Part of a small language model's weights.
Size: 13 layers, width 256, 4 heads of 64, MLP 1024 tanh GELU, vocabulary 1113, 10.8M parameters.
Architecture: LayerNorm before each block, learned positions.
Training: a variant of Muon for these matrices, 4509 steps.
MLP neurons of a small language model. Each row is named by its layer, matrix (up: input weights) and neuron, and shows model dimensions 32-223. Each number is 500 + 25 x the weight over its row's rms, rounded and kept within 0 to 999. Numbers have three digits each.
After each neuron's rows, "fires in" lists the words (lower case) most often at its 100 highest values on Wikipedia text that the model never trained on.

L3.up465:521486452515489509512469487546502466504506482537525479558499498455500470539523464513494513535495519446501492505512516496508498513492539556536498486490490534502570484452501509511462495450482488511507502514528497500502492505526549467500515524470494516482491514539492462504442514540487512507499536487466502509495504483527523463516517475500514505499499482490488536520473531488484509529498496477486456506500518475507522499482488516433472474509520490504502542542526458456491536501508502472502474491499457533521542491515530480519496555473503509485520480504554496452457470483546506506
fires in: "into", "he", "she", "to"

L6.up261:520532488517517529490504493506455463512507504502476488502508544515468448509513485482515475482482463532504480552507506492532455521483493479546539488510517459538482490514460455489486553468505493504448511521442514521497478542514489494517509494528495549504482469517539506488493557526476526463487530518533507458488501536497466503500535510494498522513503472499497473497459479468540556504514514501511487500502533452536515482466476475494493449515500543483493476486509448491510485503510483460445468485503489506516519515505527506517504511504478560493539521493516532491490520507447515459
fires in: "of", "by", "following"

L3.up644:451482518484458545498480511521503503564502513491514532496471521509541517472494514508503487489480471493506504504508487473496520512518467523491501471513498436512475553493480530466512503499477509441527513474484511506488514495552527521468502468500481454514504487518533515538494530492521464522486519510466501499472487546501490480452531527518508489469455508498523521531517444493518478469521564487522466521481499508518565479519497486487513516516476478462517493517485509506447532464519547487504531498531516486531516491494483488462497493513482493518524509554499481476535515509469501451
fires in: "is", "century", "current", "jury", "church", "identified"

L3.up517:520458438487497525477535543543529471542534530527475466488510486520557482473507510479472512510484475503516488479507486490466521492450524507449510490524513478518562487505474535490499531517531472480548508479490480524502469494503474511477498497531496483500506512483505471492521551513461513493490545516500448521468483490502466502502518446498495529489503480530525487486516483526492472518454486475517454495498500487522481483508532504513510507469462526512476480477483497530476518500498495517506476517522430509522468513508551444499489489543470549506519536547481538543497467514552482495
fires in: "households", "living", "individuals", "house", "household", "householder"

L5.up55:502519482526550547472531510527507534459499509493477508501453473504529482479509530476489524499470480504510497516502536502518472485480433502497505493458473537470481508444467488504578477488516544511521484509530481500485489521527511528522483515489495516510483485539503488465507495496461531486511518518469496534494519504473513489479494469497547461551534483520505487471540487490510452437528479477516492481491484538522491496514521483490501507518476475478529510515499492495504527486536497464476491473517577474490531497533495483507526500517452519480503505506474501454513536463484495509
fires in: "as"

L5.up1016:506464500469516556487513489499491474504513490472493490516511505512518506461456553498554499498490465487530484519519501468476495533507468512472496497528487494504515485465484516471472495490475504465525499477511528499499553504503507473442521486533515532517506507506522492462521543482518502540529512486508470496488512501519499532504512589453483505540509499485488494498509506492507474509522519495582468504519459541499530505481496463479463470515500521474481523544482515510484454508500527503469502489492506484496527482476507474529476459481498493546510513484459505502496566464486484497
fires in: "is", "are", "area", "have", "being"

L7.up803:508501513506475484533496549498485507473537443480519497532502470514512477461529481490473494536474475487490544469486494467513524510459503548487462437496518527465512494474505496501513504515509521516506535510542502522515459520499487490492503469505528507463529490502519521506487548533529551500494529466498508505567465535463482501535520509516525509509507490496508535537478451470483526534471485527519483501507490489452515505516486503463524500527496482525515494512476440475536550489472519501520493505559459480496477544467448476519500523504466534508486490496532492468478517548477544466
fires in: "who", "he", "she", "remained", "remains"

L7.up880:494474501524488508491493510551493462500478509470505482518519515492512485426503508522507476492500523450494502458458528466486479530459466446528496507470485498505515517499468494471463481481491546504495471448546550478500511512473457482524510534475506505513469469471466490514500517484498494515532485489540459516515538489513504522484493487512503468518467480503515539500528529489471481483483556501534452496490552530529544468481499505470531532503505475478485515549468516485528514470521536483498508483526497527505510500500492517524495483495510438473483488524496540470558538521511501517
fires in: "is", "became", "because", "area", "time"

L7.up151:505542485502490531478509495472486521516552498493470485473463502476543477521490508497498499521528481457489504485510548476525445500546496488526451503522545432484492517471510501507491500484505512522485519504497493509479462523473504531504549481530536534518518503509517488517571513484531516506465499507513493454486515505506493500517505542461470484523532464472470456496479492470508486542508480524553495533521512468497453502534475517517472478456546496519486518524492495517499490486495544507514464500478490448536469487488512485516515501520496508515506525458461507481472525514470553514
fires in: "was", "by", "started"

L3.up891:490493458439491529451542488520530454536480516478436509475488468492497496457540511468516528472471497482553505501537509499501504534486484508495503481498495492498519488523493524501480525469482458483524472500485486521483516481493528519502515550508495492499464477501518475513525504572492495514505495514440479471441531469494500483518499516481497534502485494522470472502510533510509495450472554525544535500479521477519514521495503484465528514498508470472485506484488518458503511527491503496538507501466527529508479499496504489499477491455533486501487509531456468496486503544507543532
fires in: "championship", "championships", "church", "events", "householder", "households"

L7.up53:574476483483518486538518500528495495495489504480509481503527542448553481520495528494532544466449480532497524465540498491501516501475472409474489557475487487465469496512469501501508514506526505487532530494525539509519486526486480534527515490515471491472472494471532484491522541488471516503468504544471501531482492490486531466504538474491499529551465503500508492494534474506549525466538495511539477508522479521505550503480524505494499459524539499486504457546487453480501507474508464490470504506541481487499497536491488498475473461490481492493491503533531471509526559468531503462
fires in: "as", "was", "were", "not", "been"

L5.up895:547468534509497533486510497480482499553490481520571523502517497490534530529527490479511506524484501497464493471471474495494474517498471492522487496519497527524473539445492466502521501512524515535493519513454512508466488517496472509471495512523464488498516485526475499479501501517538510489507521466521500505520496505535486516468542483463500479469471481501510490523531470480503463523504530525469490510513500538567516498515522485502540514498473494522511542521463468529500502503519490484524544528505527476533526498494462529461460488481474470492492493537522540481484540519444449488
fires in: "is", "can"

L3.up33:499480456466472493499510519522500485478490474477519466491452512491509465474521506497482504515500458543543476529493526478521501508473461471487515518554498501471471546494484497549545483494501474491522489476501519518482528497474495525515537518536513470500521483460522511486504480501490534516523477517502509431502516493490514539508491480543480482541464463488510459502511533506492495451485520497498474503529507514553521545471509527506470509503482478466528487486500522518515517512461498469507503488526536503456520483473539479489492527533492493553508518527478486505554527518494488514
fires in: "as", "music", "russian", "museum", "musical", "russia"